MLP neurons of a small language model. Each row is named by its layer, matrix (up: input weights; down: output weights) and neuron, and shows model dimensions 32-287. Each number is 500 + 50 x the weight over its row's rms, rounded and kept within 0 to 999. Numbers have three digits each.
After each neuron's rows, "fires before" lists the tokens most often just after its 100 highest values on Wikipedia text that the model never trained on. A number after a token or word is its count.

L9.up626:549479505516527490516464513529441449446476529591509531436473513503499495433501508476442425440622558530542443485481519460550520454348530567453482507428531489496416408488519501491524535448391483585555457443461539414543487539512440513399569549427533471513593547557456461575507444452466533498328504469483503569467502502444426535606487564566449484488574582612457490480509511488518514529439414537432476549460493569497498482499556492513550500515469452480441582542463477521389554502515476427476459502437381480612468508494428563486510419452392468462497472512504508468478508622451517567517552459547566583472577492547473475497523624498519516491532476544487469545513582528509504509580499535547495503453480568570592553491525421594554551427428526565454550468581373509493529423463525
L9.down626:435500520453570404524560485373627536421416430524493528469485445502504555533470569458434505492412476473476468582485488523476579538507508507493497522548541476545494543534579495507458494522503464520472476432535519440424621421508472555590544523507593526406457510527506519494397438505491440515490565490566447487517494482541446456469464459479528495399538542570481513580501416532382436568391482497541546459453466524505529429455438458495481561507517557552412548500449458430547483407534465544555543480615542493485476492508530554530430520471532480375532557539530553534499556517441535499472473592406548504504450525601570550485506496575465568503565504488478520500486501500473474360453534545481506523455509441435523495539514500476551533503406529532461441479506525451432515486501492
fires before: " |" 46, ")" 8

L4.up1003:536544444521557627522505458443515548505602488506518555560539574586522506431474534599433482501539449516574555454516497585517514466421421640522515465510485523445439511531569535531561490470491496490510453499522525544521584458469560519426619487526448463517463501617545475488439522591506524558481534517447519561443440485380621520473426483489509527371530510562438446526482499540534457608456473508536532469554430550556389423538516405535492540411422488469544496539442498557466442550455519511582533463555550469517515439489462468471475531515467506518500554463497499395597403560469579479355491398528626512474454460490506465472558604473506492492538426512551489555524428519568529484603497520547608515524499525537442471531456443494572501499444539518487550477515544435514551476407521
L4.down1003:577592594525443446549520526514497510529531503387479460526471548470564431511492582491460466542492430485549496489574538522469430491438543539525580519507411530479527591503507452505523573488500459516537509501555559470467489471531545489555462466518505540475511524576479493428496411553541535569484509547423467630465484544465463565468513558602544394509485518569506510509527394470450490475475530524542450506591487552518449512501428384474411528465458431528441434420453554517532476462534495534556518541514426492535470385486529579574483419479514576468526438521371534437516499415517618465472531513445508468459406434574531504525506505574432448449535534485449497568430517460464489429602497497442525556395591486486494530505504431490601436451448528569449566433489518508563472423349532
fires before: " |" 42, " (" 11, " –" 11, " is" 4, " " 4

L9.up463:560490439526507461491491532540450488437582489534546485437523516516547489553416517545419557407606524491452533450587454527432631476471568564510451483508624559466459466559456556548481548417421472517491473482466527522525553504489451511517531525441449463493459436469468467563465503441471451461471422424405596471485507532637515521481438441498516545462464541554490465522486514528530420426491428476414437428497490597487470404424418520542481431477542462531529518524512462578498618506533479447482513447544449559590461538451631572404533492447521491452617509521450475519481476580472472454491483544482513514527530463527588412514545476562454379493452572443505481552539506544474534514551566444509458508527625575552550481500497439448526587555456602518454504524600461494507458585498410
L9.down463:458380502500547521521560506511600473545548506549537457441424463428551466502507462487517528499557529437401514390596537577454534438622537500544609510442444454511460441525518532571524562545546463472463481469468555492513555539489570541502537449495457379494466585413465532567432508456505480435528444458436472541507560577586479524487508471567488479499376561490500520408417468511541486538500550429498504477548543438534548480438478551554429470567541388524497449560393466359385531467533595503525483415573498471520500550500489566460514529481460457442532468571496574495551604435472549532578435451487496478453487431544432525486483388507486504586426479527491525550503511484450541490537483512457475544552582529580524442454521410510531463553504528511496552504550479506437559527576504
fires before: " in" 25, " by" 18, " on" 11, " as" 10, "ing" 5, " to" 4

L5.up487:475552439518585489538442497528476481475532551545527485533546529462461577553518511491431488504504503512496452575446494526387576504472400439488559449639504457490498498492535508428593491431533532444416468553441504611441505543393527551546440502497473515447539406505489559531585468484495409463466530498532501546531501599497498490459500431469526493468506561566539476427535487446470515560523499447537481465569547482547484542476518504488518498520510465473467469464362542460515377571503492518433601497542521480634536404446518478503424436449458442416573528559512529516514493489491529384518453410584473507518586541486475427596579539463472443528452419513525581603393419512508473442496489559527478487438485621501484459482446552573584513479440424482401502499526434510530471481476491
L5.down487:429448454470538432432558455516536474452543568434459511472521464499461545520507518521539502541438479551493451420501485568484507515445549430408543624468423431510438527469521443512557473491517501487506425476463469452500558490573469437533494509611435577533484657530587539484452601507520563592522505605558475537444479479488514483539555498544478479471497394571545526528532531507482467533467484515519484414547452519529498492554448425441504563516477526494484497499480495528472528418410561515630463444421520452499545532475526398530510536486456527595385481484485587467468491503530366524494535543540508498443576520510538472441462547570482462552502518486466400424448507501526488487490476344511477427528566482441412545503557538426534589561596558507496518430453563514400539479369460
fires before: "\n" 26, " —" 11, " |" 11, " " 7, "---|---|---|---|" 4, ";" 4

L5.up205:577454546544558528455544540400484537496490454537523517450488493464356507467429555493554475401515599472528450525513560527521530433502596537545441580535532493467507446531497490532521475468407495532542535473525534531509502519481541532502508422361461450531585465506545466545424506467522428437401519418494535473463463620512571464627477485532534488489574484472473570519424424564500591426400445497644431444420564561484453529512530562502412459451476524509517507498545537466486417452557448474487501507560441525489476554531457555422589554490428488500524455509522523587449446520494471456544504442475566556428498563445520485535565490512413406539545515495555464518492523576431472568502487509543523424483485477535546536478437468530477457495471510427437558515579560458547548469482434
L5.down205:440550449502473504498442540631455544445546426200526500416479499506489463533464500498466395462532443459416437417534568536420502542471480474482468492505542536469489522492436540467541569532421464477497453443462440463537522526466458506400512518507485575472479455417509543439468533451575505434464401435483620482448570502539481489501382520496489486473497595505479499509554509469492448474477410574610387429483482570493563444488530478585509515484551589379486461579555505517504557499533493495476574507532550534489486438456557492524527538433500506482455524534554433476482465488549639518575469459491443529468566475521558493553500491460499487503524522509484482547437514593518490525566554569472560471572525491501552536503530511568515523560483513558525528524565544490440550484554508
fires before: " as" 15, " in" 15, " by" 11, " to" 6, " for" 6

L2.up420:439402580593538427463426464525522548606503588524484511513439554565474414562476530588473483547475429541453474437461563547513550520380544539515521517532518543430448538599516475506483575475489588452461453535603574522551388491577572474506526460548490452488556529473625508611475525506595508544515583487517446446499437485563550443465514495440469492539571477564480517432439513555447531447512521524508413483593536456521510504528562480521492531545490466515462537474581485506516551490463575601515441429438466474519451510538519490504549540491518478492612488503452493585538447456481317534463505474493572474335446490446449561450521572486478348475501489480423559500451512480481429549504559503484477479536514559459445426531505454487479458545542494466401593482490456566519475462384500
L2.down420:491518608456552473494538434523575564379468475435420487490446503458539488480511488487609511543465519487466545529488450539387489513469545487502478495483557510511558489499468482472498560488473556415455518480410449503513425533518458497435508504516554386480531489486590452528429472458502538565501441542484492447455524427494434541443432468525503475492523548429431607450629494519551527392564499478527470527478514474539468476524548485526505539515542457515588452491520566593425439530527533602437515536563445518472570469515467493495586422566476475548480507542447572539498577562498571496480431561547495483444585552467498547468565589537483461571500486524635432446476518588429448551440505528595486513512530496555549454500405486412514552512520473557458515502454455517459498486511559
fires before: "\n" 40, ":" 12, " of" 5, " UTC" 4, "," 4

L9.up739:570513472555532630605514460578538461406508530523472538476423444475476361513500468447553505477537542518514561491501496532499514495515574546586486484463475519515430439525426485528453561523424447469541402480519575467599497493413587595436439402412418503589511499463543498517562523495476549428489492471533502476499523572490528500523570525513498474553648480532520422451542537500444495494471541439523519576441497531461432493471615476435560476468478530466382519473532489450455531485521432531506430536500543475576566369502472443476529447521386588528438468432496466553548493543480559434469510430487610514485484531458455528489516539526514541449578551448532574441573482448488451523542468439467559444480438547428462467498528453544457434611419495502540532545582512442474499461585544
L9.down739:475553492480507562533489382470490454451519483490509504479537474579488496445511539499475540472517513494448467396569422579528526471422530552495492466573454463527544561458576553548431570446542476523485552523459444505438501479538532374477576475570532541574528574448496430452483476547596437409460465570427447610572530488421456509509455439556510499471448545428500470536474514529448443500468496527476419388522581563583477440553465507525510431487515512461600508563517476519526559540485518522453493447585531526432476580450586493546512543455557505597550557554522521436465470493472536540512491627500425508518464513609623433448586503470470504539464432457491521559559518471521467511552467491549539514538516419478577485494510405343513529495398591435461493562522516611458438507461508
fires before: " |" 49, " a" 8

L5.up320:539456521505506499450460462595459509346593477550474431535450494516464548494570543423559536415467533506418476499461473497519568515555586481537474514508537506625532413606522511447465551423378489508536533538474454458538490492497464476508488504524416510471629517592496507459539514407447510478496407453461602496467523585539462459522498529557455513378569520463557503544529592573505482531486472453553463497525497526404435358524538544504484441417476487515502594478547463508504421538613382468511514486570461560535507515426573483393462543478517424472477520495472519453508474458550512476528459511378468548562483486492532434459466512478471498528521506576481499526455487461531499616495641525541479528556556531546531519506498492524494604545457451456406585590597541365438489537469530
L5.down320:550508534399518429503576508405500393578503442427571495541446524405543522565524602495517474502489509391421442483508507476523573479579514460398490417519516580574499506512499498450488530504531502562459499461478512445564470562492596558469604496543560507606504505555553420509559494499474543446427570500538483571463432456441473510611442483477496408464450532547556528440495453482445521507538530480565527499431496496480485532559471543465535531542498465430415584467453530443501439495569414549565445454585420448473559517496538447564516533557494565562540411566448524487569539505480415522429444504466575554460520454461499535513460507456475466513504581466489423461427487511451515550490461565503438540428502478469486481564469384468479489507517496515536528504523566442484430476502482
fires before: " in" 22, " as" 11, " with" 9, " on" 6, " for" 5

L5.up787:460385555497442468438464464537573483485481482464512505465482511436338543488406555588560427440468510580457488529555575539586493558538520454533519499452481504459500486548473547493610552492460546526438420534524572540560556538517464549428506525362470475479540429484523542452553546459517462399451420406491502490480438485441501537513486455583410515523525513481626586479488544527488629456457536441521476465554503409491492500481595564549447530525441563515529519462503514472466363554610428516501538535524487502517453559465543558425490535462432519467558535517507501500405501557566491513505461416563488569590491583473458461594505513555461494499584448537543513543508487570473486543428491580499556470578515498499510469581473515538546518442414520457448463541525533467485409529555461
L5.down787:526502446395470495498508536475469486561506516000495485538497470554544569490532511483483460488478469569440510596470532436483445493505488506508485532537499525512471474545459501522537472528530517500509551484482489500550546528542553559556531508555484522472520527592506511466530560491520438539512494532511407547486527461470509506553471443472541553578467502545505563492501525498458575442512530441491527550488508510504501539513504569428478528511507464442515495462529465508477484397510474510464534515492569551495564469541528452576421426554481565504479483525506520520445580465537461524415474512536449573486510571512557514535528525555499518507484517499468519507415481517545493480500510441394490465512509485471500402478507566570514489544539454509475498540492455573536463456528508
fires before: "\n" 96

L8.up784:489430405603567494495491525444518485505504582589551544510511515591473535464462515457487534466474488540482451573441543574470551502383492562436469559492565524551473546498509421467507438515533551482552435426509571518530462464510519418510487537512520537503473586503540408550501470418530409452470578545412504466439559552450509404550435524500578535448490561399452453528482492475448429476494384494602527493511637444550516484429525414499432480468462489535565505523448500528489387486481557483576522517549494418542407524498494607473471428460514444472547583581512494580507384527548615452451482486502524423440477533510559526559559549506560375555517492522510446481434430479544567457529532435487422510518515526541465430545542474512564466575556466534528423567524535408411506526507557
L8.down784:503476471435401470461528474462429394455478487706547444501450538448484535442524502512454458458485565545479498615432457527492508542491551479528470566492530513513519496518508510496452529508558484544462483468461560581504512594506456493629517395492482472585579501523489475498534464535542441417521567512526520369493461510526509478536533543556586495441488461526492537514529533429434470417501494437543500453511499439431560546468468505456547522573488448536562518463500485462444440482529674501458482527550521480584534455484494570601566478449478409543513517548458481496423462573540460399524601470505536525440438497448501471550524526495466430518505492472396531496467479431595548478481524435518475521493490504556554480600533427486505469477477453500411610461455526478526474528494559
fires before: "-" 29, "\n" 27, ":" 12, "|" 7

L11.up643:582515508466442459415529484462463532519559541519482524505552490553458509474495469503558493557435410479553443541485520562490573406514480450465532507503460616491461584482607577470518520425427556533524435469490502445482496533420463364458525525493602556496486406476583455463580497483457507507564464474530568535480604535533481462519547565471516495593492501489475490559416604509504565505487599552462464479487468445550479410567582563538457473464494481488501508535437540464542524506452522493508361533398467494483451578494495596466530544412480496467513605554435437467477547436446490393477498470443453450539567515455553471481452450483535436575421429466418501525510497539503533534372527544588461444500430601489490507513462488587494505493460545511520610509597570360527525515557494
L11.down643:453499549495551560615573527572456387541393465480582424521465570475434481512533472504411443532622561475435634445516469440508422552518483521513475452590540460624561534501435463420542450452491511426479480508505450548558547448466541597506513499448497402490530550518448461455440443580563520463475432563537521457582526522525470503539406475501463499387421533518522541459444406493528465461589451490475582509531620451507487497436440425482555514458470455430475513439643483444485475512516421502492542480577528498570509434503579450523623516544531481502523441420520504503518427502454463510440494562495527522503461610561510549566514528601460531450550548500522500550507522516444444517538487509495568559431479468490444502566568486444533552550516519432404529518525455510509505559479528
fires before: " to" 38, " by" 5, " as" 5, " with" 4, " for" 4

L9.up752:487555395467552582477410440526479596518459567521416535532524528580473464544496451487426557491435489523472472442537511606507477459512461505589476481492561498544556581482456454448540451474457468409445495577442527529519448586441516523546395506466499525595476524399428430531533453477549434474439544479496490495476478534487524455509439546499498595471481480402416519478528480579448495528482486533549471495560479440438515516517565563486463447532430485534449513542593533539473490468515515601503354493474525478531497490493548482521522370507430468465487495507500595491546533569510568427486429529523497649593573529542501519619499466424536454390492512513489506543503512521600471543459406430508566421454486479500440440550478508492530517392534452571522550474527526431490516476538531
L9.down752:515613439484547469511486633469491450502428564644597578547596535538572497471414574500557570523528485502571486524479437496418496476589552562473442492492427498523521564609487443486529555526496481457350457457472532504503540456464451484463499419512520635556451471557584481454521525480513492438537528537621497442434488508499505423571567555461524414484453536586454542530525489502456437504508528494408543425510368502535554526458480546418470482477466422512503546535428478492548499467474546498541513497451530588491532542508548600557511494487517514479474454493435510488478464499530520530516449434590524465483441521467594560550519474447453459563496489494484432434496428424464544425430457434510475454493405549499449492533536487522480492477433517512536546548547514527509470548411497
fires before: " |" 40, " -" 6, "=" 5

L4.up47:524458459593501454454516509472567453477492527553375514496516468521426542465492534544455458442452510590460439443473505605408593514501511538630502519484509496585456464519600571482536491472550466418506424554519472457521507545472467522534559462437428380518462525492542503540520517443511434461452530451522529553376524469555490497607563545464469457434570528515518528544465569537432428528451447470576509434522530437475514482519598553519524420473471405527583506440463487524514523599516493458515500506505585513471502575491497466355518561498470525527561467584504538677422447555513407438593485489407509598494462513447522479514542461442451496487587535523529478467498520538432465546515460456493523508551522592517574555529579431568475537528455513495519576411564487461454506521568532
L4.down47:533476571512521442529470529557549526621503381297478532399524557472500548531494391546442409462478458598527524522523598476596469470460419549537410383506473535426440524455542541551466480560444538482475521528466485506581543529548522514501486533417513475442573446504524497539497432462511506396422454434422428486525542442519526449499514450538460641524554510461536433515488520481466479477516508548506514447573536482516552520500519497495524424584535552456430443453523497466497426525495570511475486501540595463444509542491439541442504515437487508450525509545512505599470432543427478441563547445436536464514522458475439512507477538473534499473505490502536512541460528501485476516427534492491642433494458479549479671498433540575413521455460494507536592448471476589512476508494417
fires before: "\n" 82

L4.up209:466481549466661566462446486516561519504443566533377515471460521554456537536394402553418523505500441559461531555462467501488516534441486549604528471487551469596488484528485565471553515414548581497455430493499479436510468546464514577472509501519431499539531506509468569625561545415525509561480539482487519462497497523556506466502469486514496456480504586454529532456525522543419546553544456508509418463539444523545480454445539417587571458514439485584506456458528539485510472577495499528507534573536474468523401461544535479476531537510499451486572441548432475605462452514525548456549403468434511450372530572352481484525480375526522430518553498541502565501498532440492517425522507459516421566562441535439507451517497427569561601622511495487550576529569468459465540542579469
L4.down209:547542479459540558470494546538502417491533496553444572430514471575466548353463446528520462484472461529470594486451583509461481503503394539614532507584460474487540505581489543476528457451472597515509442406504557479546477454541540461453460477554464532489534465586532469546524599497442542473406509475426594539481504459478525511594535447390504500537533478518442605485491472532545504575582545437505502442487514446421429459462497545527460509453436469444526477485452581496485468551494532453378585549516511442489458411458556506500561500471485416449576509506489559531494461490519482351545528476492511533490478565488514571574564508513513457561536526500527522505504543565509447539514478412523450492517555367535555499480616432558444562471403433448519514539543419531486478523418506
fires before: "\n" 97

L4.up674:504428498572552483501416453498505463434570495493456485467467499524409507458541496465425518546463416574497513543541497618570594544474409562518454495496473534463463522504510562478552510519540652560451425506524500440501456585539456496346506535450465471493490519492521522556546569445599431482454580402522519448441508482465576488536516423526507460559620461563558586506510558545443466540489494540569480445452471444532445529413548582536546491480523426474551492460384556479457438634440465522424532538507607531543469521506447479469479535486457462578614505453582547561408521468569480455546416503432555545430547577375481541602543439532454498484517403497496493508455539523412482509493564425494522448517499495541548495567539451516478597548521418522506553458540507439477426569565526
L4.down674:522532416546514420453522539520522495490506499000485574538504571513439593577436512482521469466525418590433475491530559540525533488544441499543479585485499469486492458512498549500471567438448480486587515480549548433508507471534496521479479561547502547513575427511556469505533509473491475516459548394489485553437545526484568475520582493447486516484580470518523537472466492468434487475534479553575553472465472525534511479497509499505450548550464470519463455495536549458545476537455463481495507586558489443462495550527408522552428575441511439476512436515469525438459473517526441447453466527461515609496511524460475472470492522562504469501511484516509520499486523469550484469466513449489499514541523462537482603563555513512506523454535464470557543524525520460485509549509483
fires before: "\n" 94

L8.up993:411530434590551508469504507493484470531567510533483549450515439511404515490517526456459512369526518493478440502528440507483601378489556488526443558520597495459474430534503415443508618440505513505569527490464555437505525571418429481440542437427439582627546499490528533432588471557497460498495419515494608443519526553571452488486486522548532507460480651579438473462436546461495482385482513525601462394461526600546504431510529492536521320472464506569486426437549604507509483484504500515448485522471488409493457499567489568518556517511455481486524552505493475480531436566461489459511497460487442558441527425503521414479551532498524541459507530550472539492523440496566462446578496503464506469448492499522537498524563387530478496585485528408418552513628578498389556496447475
L8.down993:484503462557470467443496498483428532476518586481539475540424427442508522522507514386477528505536523346452440407533348492554525443510568435458477461456463490512522616478469438567500597565481489555601434461450524488482579573448578490509508491494417558583476465412499516395510496495524538520549471436535561499482514542542463595468444506514536377503474597484536570503411553474541503491523426471551529498501493544503461484461537443479492543433522428507486516526536537406518517538621517553528466489514447534447522549539463598498521458553577536555545526426505476480434593429508540505460485493448551536435439417479526494515461508534510468491525478489434432519539583582568539465509483544516467445496522474602549402553483419550379500502523537418492531498578519533434604584415544
fires before: " by" 30, " in" 14, " to" 10, " from" 5, " as" 5

L5.up394:532524479515535477469467502541528466442589492531465503450463525592497454507491511521562477446534416521461512468432479502439590475440550474480435545546605557584498481594448521471507516478444510564553539524452553416504424510425411485479552473472507485477540480527518445468554514461496524545509512511502546465432581499627487544463523564504530423407504564674489465450556609513430480551450469451598455502530455555531533510470506467538406515436407491464471516462525530474541542502513412427471561466479501475493467443525542564504542522405439462489475614465484401541523440556475497557522486501484523514475490457457509387466461516530491536474447586629499496541541520470532469523549516583505481483434479472489476509507489389600543529561468512446416563592563487471506441468501424
L5.down394:460586405521508493529499524562434548497419580603496549516482560541498432525535483457448466432495419452482453382558420510469518475566567503405528484486541469499416520561444553473485534501497516592497471487483364447491582536497488557465517506579417505581418412480503497445495428470595516570566454512600509501493523476519452492579494587387526511530493427510483541439518479557468519495463399515514537480444503521534385538474536542473475540493507484525441607541522525397553562455575420547509450505508506458492541483497522463509539522486538457560588593460552510461445617482514477490642464450437530496495542505501527490470381442480446470492475483453479496532449484427526496458505505665429544505458605529556472515496543391540518505586416520467501563513516576465505601548555501
fires before: " by" 12, " as" 10, ":" 8, " to" 7, ")" 7, "e" 6

L4.up1082:487344487523514505564474545481506534397436479509433554498429492633475576488538436443571487512485509536429623527517554539492520418513488572667493491502544566602563455532545502461487386508466497475495456464444556544523449498509409507455509500458453457528562444514565509521595523473512495504452543456560570485454480501469501407681503455508464504509573434545533502433444485503509561510585547496433559451493479477464511445480519538460401474456536507479468426497494557448485497457463476541494495527550478517470534544483467566509482585513395504522497494471561464558457515565439465454465517489411578572512491482520547478559528497451421522493428573613466542406476482585531443579427466448538621414502518501537475430498596467554517594528439511505482534455535464532527485597454450
L4.down1082:501494498513518443559475487497445546554473493478449680500410563523517530514539494492484490583459511538427505449574484470481515447457542509532593420474519391554536513483474517484551565485624512438492514479431541529502536565469468564457498595468427483517448547458455482554580476450466534478511571533512470401588535509571469448598417566551506456537409491494518590498508542517494525431484506485460528416564572525489602453478543441531531476564441533540449445442531505488407516412497524567498434480476562425421603514552435447522510445540547426506541464490488512542534494497520395437529471611485482538449532444480586522407423529482514433512504487462459453550486524473515470448426488431485538462476446488576513296459549552588454550490553408574560595525603551501498439541543528
fires before: "\n" 90

L4.up251:503442460553525560578508511551538557436449619517416504538423452630485420446572493459481510587430518517513449337518498546397533537531459472554516530469474515623523521504517425436513458489414443511444445474472573522456439465435512561534501446515449465541466491508549509463525482534501446579412520531483508501444439604498549507653480531525477417407502503571543500450491558518514527518543485466555520467517512537465455458529546514434379463337547500513403584511479481517498503424595451577486504568510552459481492512505434496548449484489498484507488519481466519525557547529430563471418490452453520471514462562537625550545504485516512487482481471537555609529495457543516466628530406522523500503471524449452491379587548443564502530606503532480483556516512484461489553534486520
L4.down251:539576548520445499506414480493602485538507372463524562480553564464539548512451493494501480511581477585474552498536581468551514521419498489446551444531487544459550500473519627545493496424609480481564568456538445509587550585598483488429445560466472487487538596457425499516474529423446600453603522433489527437487495491469525481423490478516466496530466446400502569529400524478501507472446552561483551518518503510486600478430452440556539528548497529523580452445517498524452527562389606491461423435475438485503538469523437461420447472565519574494489508411523503517515460419568371517564500526434463554486469459507501447447456431483622512449460540495449435549548495515518545427516541495508552446529374433559508478425499542495500546537518443607529513584481481601513491467514479
fires before: "\n" 35, " the" 17

L4.up1133:493451449506493536407493526497538552507543528559437572455453527586474570518542572492576524534401503537376542545362544492554485417576514594504520531551611579479528521577504456446579433486436479377468572513463578485580502507673457538481480501504474491529453460534590475438592509534480492489485454456494462499492424414454474493528525547537520458437470424466567522542501573561461535511516498492482390473493495386514519484495591555493479468434501526506522608496429539471529576520490461520460419443443582507553550434486556484505515542488561480483402528496527559454464490488481374483575473519447441511495512420509542554599480499453517443552517498510445494486469437585458506569485556539472493425541483582527518459543546536522544515450524381535489526528523374560409508407549514
L4.down1133:510493552490371494521452606537458424446450511459572478497483516559460499529498570504543469622574514417507430472527487465495438454467512434477615518466411467535518502535458462396490529490539552466453544596504479533496461513418578455475556538389562524540597524570536542469562444420526588427546500516500498532500413531563523591578449549574545488458442503452503446450512496539491500566482460463457595530529508555420556563420466501453506463482524442496532565462442506489512371555540578509467493563447526464513409393478511470467503417440560501472484495430442516474513513468483512456546481566599516503452544546554464521481544507479511528515504464493496553450470550429520419570610576571548498512457503488443541460485451535445569559488541508605593571515525470597501557538442520
fires before: "\n" 41, " |" 15, " was" 5, "|" 5, "," 4

L8.up210:541457517521516567569477531545596496467507493455451548498642435517402558460505491510463444445475482556422489592616569533508518428522441434466511500474432493501407461579529511478589482458490551492517538463651531479554545499445492517425509479458467517527558455437554543444580503488573381459437498427526478570505523530507465495510416409443478512536521483579481579504425550503462548544584513464550537371404576408473477443566473525544535478393509480468508480441520577483492444595526428526528521552441638452461513393499457494482427520410491508528478479555488575568504511528541490513542438455534501536517594571454518494561586562438467561464479491518484557555456501535566459537427506421440486462517515475551513508536470545647495584489480468526481517468557477438465489523489490
L8.down210:507508550492527535477502502520512538515497431000524575479496463485454513497518491473485374462534484491480449484527492501535497510565493524449482490439532521537501456550577531541544498458520494511481530499537534470513530480522517553533490536488513429440520463464515473521567550542525489475524507517506441444568486548471510493480517474539527470474492514501413496522475507500537446525537478516530499460557486456542500478511463490512486445474529531499613489507540506509428507559478471522538496539509519493548526479465521436447537520508506536533475514562513546495471563508491514525461500514487513529509541528474540451529557491507486501507464513502501512473506470514543499471497482474524526465520493506543527598506500697535499509456468514505523462515500466443521503490476481
fires before: "\n" 85

L2.up980:487422461476493564487434564564531486388513539512494592524563517606521395438454548545440535527514437577516516495521462534453651567432509583584435604605417596495514472531480452481570446407503499481444445546494562536585490517358528531479539440513438481578481473506528484495501504503488496466400552433506556545502450483525532454577593533507430461496591470633510507486514497488505537468499472515498450504508459444503471393433580612431499478473464498533541497499469529481411463471506505581520527560473528445556485433543507601510483504499443557436546474479567599452446489475551490546545523451469522452509530500444557479494497551496519498512524392539522408536524470623468443543524422395488546437475574484519512419553492514456520524550548479514504515533581628431491486539518556
L2.down980:463479537438541441536514422475495560495538390454435626544519523470642487481501517542520559524456495448507482470515473445528494486449503533519609546510564489564506543485587507525525556559557576476464485516497473487500473478562511453586572580542475573485452480529490471500470475548510392505567579555535451482536581549510475489427538412485507512492433495444471458470453522412579465411554562508487573567508517540418536439523450441493479563468479483504457448565528413627443556488479558465445424425493488496556497588551367457545490484487536507555558620436530496518533567453507538444391488580540496509527401547533521538516395480461528463500423484475440508485515535533549519517465478511508532482509424540547495320445517455526489518469507511529423474397438448517485584521483518
fires before: "\n" 27, "-" 22, " " 10, " \"" 4

L9.up540:485544454506561617485431464518520526462436498524535543474496387503448388525587579515347429522507478486501405456582495540530483488460516498559468540436545493482490499546539406418492478527630516496498575468541586377521550462556491527534482515561499517485550466452459492467547511465521479499428481513575529410509582483472503514428503476612589563399527562490453462520551502538467483470619544587545511501538505460541478435535500525549565495498475557451471513485497501519401512498560516588463559453466560495505563520558511569491596468452490438493395440546554537517561492567511555447523402479506516463515421497480511493423540499549546434516496445501446527579488491501522490441456523558462470498487456533433533449505579492529547520537430509547448511554552629498413475508514513
L9.down540:571472536568514357596576512400493440522505420462436560549573494524544587508416465506617557523487467436452523475438466501550540533460455523471485450510593500516479551511555577487492519539522469554529435465434535561530517482363483471434553458574443470613438537502510529478427451552454519509478547506407508503462485495511485443590515472401380481551490487523532470410493507513486430467464481493486529443488526495536549460513527545520548444524553431554526546593489445478527557516506441445568483529549467508471492503461455464470420482522467588500511426424476560434458510537469483508433567521420413480464513491472467523571438514483537538560471508427653393440582501488488501562468520424513528430525512553596507558492443527498387511527577546565528528465487458491520578536548467
fires before: "|" 29, " |" 25, "\n" 4, "-" 4

L11.up1059:445498474568506439547466460399619500533590535552485510490498484476513494525439428451504483494521475553480435523529541575434549339519524455570428422510499485557459446546563457551490616431457467500515474514484559487453512577432523468535519330488536548504617487549500483500495611526506461506511430516507501522438551587530428473494526506433582488446471443457639489516429545439435462497467494542470490401454554523606509444463537413545488487556485488516598522481446528472574575547538534467537448501569513557541522533493505603478435552391475426537446541505503511455515442552498490475565475515497534449396491519541559428511511537488483449536476494531397415592532492480498437471468373538486484467436582617491422556575443462464477430531450572422533544446520433431502565498452460
L11.down1059:459450458510392550533434490468511512556466578443464499532436522513571463462530471510486567517404575554584569492470408508490513567532474445507481465429441524463559520482450483443536526581510577522432354484482510494451501504512491612531491500502516408606411485493597497452569422528528469496522575544539560554457498497541431582435567526617467452507498587530438584496549505511502548431555479573483526374556440558478452476519480498385560487399521444550399512340573480484581543455538475504522490476541501491523505485527416486573560432560529513466477531406484478494460479453424641458566542467475495520535505442416463517530428498503451537513445490461559581515502489573520593521465539471486457517491483503502524431478591488472490559532444477464491526533483486497584493530492599
fires before: " to" 27, " in" 8, " at" 8, " for" 7, "." 6

L8.up180:468548518629529568459559556517500457423543509543537517453459478534521558429430421410443556513525396497450466396514468589489606470496434557542509500490547426525553463571507482453461626528451594568472518472452511539486546431498501488539512487550500481470577482438537527534488512409584542440495542544453484469522504402478488464476465478498562453449513528580444423444497520465413446494446416608544393440473516396532517512544484497494497482471509633538535508453436590476478500517565548482496445459483477549606495479434450484489529595496435453444509501506477499524449453496582475506582467435479664399439600536382506471527588519575452417500565554520459455525413489547530548459491501490473495504528413496521486502450477456442551566506552464435455530482492557477537511451587532
L8.down180:525459516572501533584514482613447473482503476523482417479554460494421522491504514514515398538513574520445549509488481508583399426501524407554486545477434456494506518509463519500546475580547547481509494422541495541506500392513603580520405505418502629592558543517472469494461524532483509432429456476621489474540501488421462541620464484469536505541588498555503513498512447384504510535557558465509507476407502506559508589493441519470531452447586544504547466451445437533585483434525503449497514516437441464505543507481492445463544470588552559398451470448556509449497394517524493489461527546501536554484490492427523508434523496447502608544490484486496525521523425389472571472523473481484520472513525478563465556439491560461360482481456617428509544463455549537623510530484467
fires before: "\n" 29, " to" 8, " with" 8, "." 7, " as" 6, "to" 5